{
  "n_kv_head": 5,
  "tie_embeddings": true,
  "init_std_up": 0.016,
  "beta1": 0.95
}
MLP neurons of a small language model. Each row is named by its layer, matrix (up: input weights; down: output weights) and neuron, and shows model dimensions 240-367. Each number is 50 + 10 x the weight over its row's rms, rounded and kept within 0 to 99.
Before each neuron's rows, "fires before" lists the tokens most often just after its 100 highest values on Wikipedia text that the model never trained on. A number after a token or word is its count.

fires before: "\n" 29, " |" 17, " | " 12, "–" 7
L3.up562:38 60 57 61 56 68 71 67 56 49 68 50 41 45 35 43 49 51 58 43 58 55 57 40 52 36 42 49 50 44 24 45 40 38 49 43 57 65 67 36 50 36 49 26 55 52 38 57 38 50 31 48 48 38 46 45 47 42 80 59 56 51 34 28 61 70 48 51 49 48 66 62 54 48 60 58 57 40 36 49 42 54 66 35 58 53 55 37 49 46 53 47 61 50 43 62 47 61 44 39 54 75 40 69 65 73 63 47 41 52 61 38 39 57 53 70 66 46 51 56 50 34 47 53 48 41 46 32
L3.down562:54 42 44 42 35 42 49 47 52 59 48 44 62 31 46 47 46 46 52 45 36 50 54 46 60 58 45 54 60 52 52 47 59 39 39 71 37 32 48 57 38 59 51 58 53 55 72 50 33 50 69 48 53 64 34 54 64 66 54 57 46 45 57 53 56 50 43 59 55 39 58 38 36 66 65 47 38 54 44 54 65 37 62 43 60 57 42 54 55 50 42 45 40 53 58 42 62 53 48 60 45 51 38 55 58 41 64 45 61 62 56 62 49 41 36 53 58 48 42 53 43 46 36 55 55 60 71 61

fires before: "–" 21, "1" 14, "2" 11, "4" 4
L3.up2453:42 44 48 45 59 46 60 41 63 53 51 59 65 53 34 56 59 59 53 52 37 62 64 56 47 62 45 58 65 68 62 44 54 57 46 50 52 50 50 30 39 59 48 60 42 37 46 55 44 31 67 64 58 44 53 49 41 34 54 63 64 43 61 53 67 44 60 44 61 75 36 46 52 54 58 45 28 35 35 46 57 61 59 39 69 61 43 65 70 45 56 43 50 43 69 41 30 37 59 46 43 58 56 50 48 43 50 45 42 43 53 32 29 50 53 42 55 65 52 63 54 42 53 49 46 50 32 42
L3.down2453:65 45 64 48 65 43 68 69 32 49 69 47 53 43 45 53 42 51 46 46 69 35 49 61 60 31 65 45 47 52 49 51 52 59 53 54 44 66 59 37 28 45 66 45 41 43 55 55 60 50 36 04 43 48 48 54 53 61 56 56 47 38 47 62 46 41 51 74 57 63 54 26 61 51 44 41 33 52 58 46 36 72 53 54 54 50 61 55 41 60 57 55 72 58 42 61 47 44 52 54 45 24 53 48 62 40 54 45 49 58 64 57 49 51 47 52 51 37 57 49 46 64 58 62 43 47 38 76

fires before: "\n" 53, "\n\n" 8, "3" 7
L3.up1596:44 56 54 55 45 44 56 49 47 37 55 43 54 65 59 49 33 55 35 61 49 58 36 43 47 39 48 54 36 51 35 55 47 47 69 46 49 72 44 60 46 46 38 40 37 51 57 46 45 61 37 25 49 54 51 47 24 58 62 52 52 52 27 59 43 46 36 48 74 40 57 48 65 54 54 38 45 33 60 41 41 41 52 38 65 46 50 37 54 51 42 59 44 48 30 47 51 63 60 50 54 75 29 56 70 58 44 34 46 49 35 53 38 61 49 55 62 44 33 62 69 49 45 49 48 45 48 24
L3.down1596:45 38 55 45 59 40 56 46 61 51 43 44 50 45 54 49 49 45 51 47 41 58 53 62 29 49 57 52 49 56 58 46 55 37 47 64 44 45 64 51 70 43 27 56 50 54 52 53 37 49 49 44 40 63 67 22 53 56 79 52 69 53 57 51 61 42 71 66 38 38 53 55 34 68 33 61 45 59 43 57 44 56 46 58 55 58 52 46 62 61 45 39 43 64 60 52 60 42 55 60 42 61 64 48 42 63 65 58 67 50 64 52 42 53 66 59 48 44 37 42 44 62 57 42 31 47 62 63

fires before: "\n" 18, " | " 18, " |" 11, "–" 10, " |  |" 4, "." 4
L3.up470:39 66 46 53 57 67 69 59 58 58 47 46 45 49 51 54 57 37 47 55 41 48 53 41 44 43 45 49 49 38 32 55 25 51 47 41 41 51 52 59 46 34 41 28 40 50 39 63 63 48 44 29 60 44 62 64 31 56 65 71 56 52 35 49 46 57 50 32 40 47 51 53 43 41 45 50 59 49 47 42 44 54 50 48 38 60 37 37 41 50 43 51 60 59 43 37 33 55 35 31 56 58 56 61 52 74 41 56 49 46 74 43 46 51 44 58 68 61 32 46 49 40 58 60 35 43 40 34
L3.down470:43 55 50 57 45 39 52 55 63 42 46 46 60 45 36 32 60 46 55 65 42 45 41 45 51 40 44 74 54 57 55 41 50 36 39 61 47 51 52 57 49 61 44 65 35 60 56 49 35 30 44 55 50 51 58 33 39 56 57 52 59 72 33 40 52 42 48 62 57 32 51 51 58 52 58 45 62 50 46 73 51 53 46 49 50 47 54 45 54 50 51 24 35 56 43 50 44 60 60 51 49 51 35 68 53 53 47 30 51 42 39 65 44 53 42 41 63 44 49 57 65 35 42 44 54 71 66 49

fires before: "–" 51, "." 22, "\n" 8
L3.up368:51 61 64 38 50 60 59 54 51 53 59 40 44 56 55 40 63 58 25 45 55 45 51 77 52 62 60 45 36 34 40 46 53 57 39 30 59 34 53 56 68 45 56 51 64 54 59 52 33 56 48 45 38 49 44 56 46 60 53 52 48 51 32 47 50 42 51 53 61 60 70 46 54 67 50 72 37 48 58 50 31 54 47 51 56 32 52 56 43 39 51 48 48 57 42 45 58 53 50 23 51 55 68 50 50 59 54 49 32 46 49 62 44 62 65 52 43 57 52 66 37 52 43 46 37 60 40 56
L3.down368:58 49 49 49 54 53 75 40 30 36 48 48 42 37 33 39 52 38 69 43 65 46 40 55 51 44 61 60 30 73 45 35 53 52 45 35 71 58 53 57 59 43 51 52 57 43 48 48 48 35 56 36 59 49 53 36 63 61 58 38 47 53 68 52 40 63 52 54 48 62 45 61 36 53 40 53 51 45 59 38 55 47 50 48 68 39 52 52 48 51 40 49 43 48 56 49 51 55 50 66 36 67 40 41 48 53 36 49 52 55 36 57 36 44 56 47 52 57 55 55 42 57 39 56 44 72 44 50

fires before: "2" 36, "1" 13, "20" 5, "23" 5, "17" 4
L3.up1960:49 61 54 55 43 57 50 35 72 49 51 57 59 45 54 69 55 59 60 72 50 60 53 42 46 52 62 59 33 43 52 73 58 47 38 71 52 50 41 26 70 41 40 64 63 54 45 53 45 62 37 46 63 40 59 63 60 56 55 67 58 63 47 40 48 54 59 61 41 45 42 45 41 57 64 57 43 37 53 59 62 47 36 52 52 56 35 66 48 66 55 51 33 55 41 61 50 43 45 62 54 57 62 43 40 53 41 56 43 38 59 51 56 57 56 40 47 60 58 54 37 49 49 30 42 49 38 49
L3.down1960:37 55 50 43 51 46 57 44 50 45 41 53 61 43 39 53 29 46 58 64 50 59 42 47 45 54 45 50 52 33 35 66 56 55 46 43 48 37 53 51 58 58 61 48 56 49 48 57 30 65 51 32 53 32 49 44 60 52 27 46 45 55 70 38 67 56 51 50 48 63 47 41 79 53 66 34 44 38 55 30 51 58 35 59 54 52 50 63 52 49 52 44 72 49 32 50 51 71 37 54 39 47 31 59 46 39 29 63 55 48 48 51 59 63 60 37 55 37 54 46 48 65 66 58 67 74 50 36

fires before: " | " 22, "\n" 15, "1" 7, "4" 7, "3" 6, "." 6
L3.up1490:35 39 76 64 32 59 54 44 60 50 59 48 47 45 61 58 49 56 67 47 45 57 50 47 46 39 52 52 23 50 55 59 51 48 63 55 48 68 42 40 32 34 47 23 48 56 34 43 44 46 45 46 41 56 48 58 50 34 64 28 72 56 38 48 49 50 35 31 38 40 49 51 45 38 48 43 59 54 59 51 47 40 55 44 57 80 47 43 52 65 31 62 63 49 50 61 47 53 49 46 45 52 32 49 54 64 41 55 51 64 63 65 55 71 38 40 62 33 48 41 55 55 59 49 64 35 50 31
L3.down1490:48 49 61 52 47 48 50 54 42 29 61 70 62 38 61 36 49 57 43 51 65 51 52 48 52 46 60 59 55 61 47 48 44 44 53 58 42 48 53 49 41 50 32 53 39 48 56 41 47 47 56 42 43 48 54 33 40 44 55 58 67 48 50 40 49 47 58 46 35 54 55 47 41 50 39 35 56 51 41 63 51 55 34 37 40 50 58 51 75 39 51 47 46 52 62 41 56 63 49 56 58 39 44 46 36 65 59 39 54 47 61 47 43 60 55 41 57 52 31 45 27 50 36 54 58 63 40 41

fires before: "." 39, " | " 11, " | New |" 6
L3.up1345:46 38 43 39 33 36 48 51 58 27 49 50 63 51 54 53 47 50 45 68 27 68 60 62 47 56 50 52 42 40 44 50 67 47 45 46 63 42 61 41 53 56 60 49 45 52 43 48 53 66 51 57 42 34 51 35 47 48 84 31 55 42 57 62 60 60 55 52 56 50 58 49 54 63 63 41 44 70 64 48 39 40 59 46 58 50 59 53 63 63 54 59 47 60 41 54 66 41 60 32 64 53 44 33 43 54 40 61 52 41 44 58 57 41 62 40 65 77 40 41 56 42 52 61 28 49 47 65
L3.down1345:60 67 36 51 47 68 60 48 43 66 45 39 44 52 50 46 54 53 46 48 44 43 61 49 53 43 53 59 39 42 33 54 57 44 44 43 62 57 39 27 57 37 56 45 37 62 61 47 55 50 57 54 66 75 40 55 72 58 48 52 59 54 58 58 30 43 56 57 46 53 44 65 61 61 42 43 38 41 59 43 47 53 56 59 52 39 60 52 60 40 62 67 48 61 33 73 49 49 58 41 56 57 49 59 38 38 32 55 56 55 52 54 34 33 56 53 43 56 53 31 55 49 46 45 44 51 74 40

fires before: "," 16, " | " 15, "." 13, " (" 7
L3.up364:49 69 47 43 44 48 35 53 48 53 36 54 32 74 69 56 61 47 59 69 40 46 34 46 47 48 48 25 55 50 47 59 39 53 37 60 44 38 52 52 51 36 62 62 45 59 52 49 59 43 54 46 53 33 35 58 59 69 45 47 58 50 40 53 58 43 44 62 47 39 38 62 58 55 70 34 59 52 57 46 42 71 55 47 51 39 45 51 50 49 59 57 40 36 57 44 50 39 44 47 45 48 67 69 44 38 41 43 64 55 53 45 57 18 57 55 50 57 58 52 55 43 50 60 34 52 49 61
L3.down364:48 52 48 39 39 49 53 54 55 64 48 56 56 56 48 66 70 54 53 48 34 50 36 54 50 45 39 44 67 46 53 54 61 60 45 38 62 46 32 55 32 54 75 48 52 50 43 62 45 39 66 68 48 47 43 64 49 54 41 37 71 42 55 66 71 50 28 61 53 46 54 35 68 43 53 51 51 42 57 43 35 52 47 41 35 63 58 47 52 66 63 51 59 43 51 53 62 48 67 58 68 43 52 66 45 55 50 67 62 40 57 54 58 68 29 35 58 48 53 49 53 28 51 44 61 51 58 41

fires before: " | " 32, "–" 20, "." 16, "ulf" 9, " " 5, "-" 4
L3.up2046:41 61 53 41 62 55 29 77 59 37 51 53 49 47 41 71 27 46 52 41 32 42 46 60 49 46 49 59 28 60 38 72 35 45 38 50 55 63 51 53 37 55 38 52 62 65 49 71 66 33 69 69 60 43 57 57 41 44 34 47 48 26 34 50 34 32 50 47 54 58 45 58 63 58 41 48 45 76 54 49 52 57 70 43 61 40 52 56 59 45 41 49 40 71 50 46 71 50 54 36 41 45 47 34 58 66 44 41 43 58 70 45 67 53 52 48 66 39 48 55 44 48 47 55 57 46 48 51
L3.down2046:62 53 40 50 35 46 67 44 48 52 39 54 48 56 30 41 55 46 41 51 43 48 41 48 46 74 59 62 50 59 62 50 42 52 33 62 43 37 63 54 35 51 64 50 43 40 48 47 62 40 22 54 47 69 73 50 46 58 41 64 52 47 50 52 68 54 52 62 56 61 50 46 35 41 54 39 43 27 37 60 67 32 49 42 51 46 49 51 43 53 59 57 65 68 55 58 53 44 59 68 45 38 55 34 47 40 59 53 62 21 48 42 41 45 60 45 34 44 60 52 50 39 56 45 41 33 50 50

fires before: "1" 18, "2" 15, "0" 7, "3" 6, "\n" 5, "," 4
L3.up110:56 53 46 49 53 72 42 42 52 44 59 41 42 55 76 18 53 53 50 49 41 53 54 56 51 31 57 46 41 55 49 64 43 66 50 42 48 34 49 52 50 44 60 50 59 49 41 65 42 64 60 63 57 59 61 62 71 49 36 51 41 58 79 44 61 37 59 45 50 45 47 33 48 60 52 57 50 53 53 47 59 57 59 49 50 54 40 58 53 49 27 45 62 29 48 52 61 60 51 44 36 30 63 60 52 48 35 46 37 58 57 65 57 56 63 38 56 46 66 57 48 56 29 44 36 42 50 62
L3.down110:53 41 49 50 43 49 60 70 49 37 45 72 65 55 35 72 44 46 46 47 53 67 60 39 36 49 41 35 58 48 68 46 50 50 48 48 39 37 64 67 61 66 61 48 48 44 37 50 64 34 40 66 42 44 53 41 41 57 55 39 48 40 29 51 47 59 38 57 55 62 63 65 55 44 59 42 54 43 45 57 55 49 36 60 65 48 43 47 59 60 51 44 42 68 28 30 34 56 55 47 64 46 40 51 38 54 39 55 50 35 58 40 39 66 41 53 41 70 43 45 51 39 60 33 53 47 69 37

fires before: "." 29, " | " 8, " |" 7, "m" 6, ":" 5, "–" 4
L3.up660:52 63 73 60 60 44 46 67 47 43 37 54 40 56 54 45 39 45 61 68 51 37 61 49 53 50 37 48 45 63 51 69 47 45 22 59 59 44 59 49 37 43 48 51 52 59 46 60 55 37 49 46 52 55 36 39 22 42 48 54 48 53 54 39 54 36 37 54 53 50 62 59 49 43 56 45 41 30 58 64 50 49 55 39 65 62 57 49 61 56 48 61 70 37 63 58 66 44 40 38 42 50 50 53 49 51 54 61 45 65 61 46 49 49 42 59 43 58 53 40 38 52 52 66 34 68 52 77
L3.down660:56 35 58 50 68 53 48 50 67 53 64 66 50 57 47 38 49 54 49 58 69 42 54 56 43 62 63 64 49 60 57 47 39 42 43 55 51 51 65 49 49 47 33 52 37 45 44 58 49 48 44 47 49 45 55 63 41 59 42 39 53 61 47 55 51 58 45 50 59 48 40 52 56 53 25 63 48 47 38 46 36 47 71 40 35 49 36 51 47 65 49 42 40 58 63 36 49 62 46 62 58 60 63 51 42 54 58 65 22 34 49 53 46 61 52 51 54 23 44 71 53 44 48 62 43 57 60 34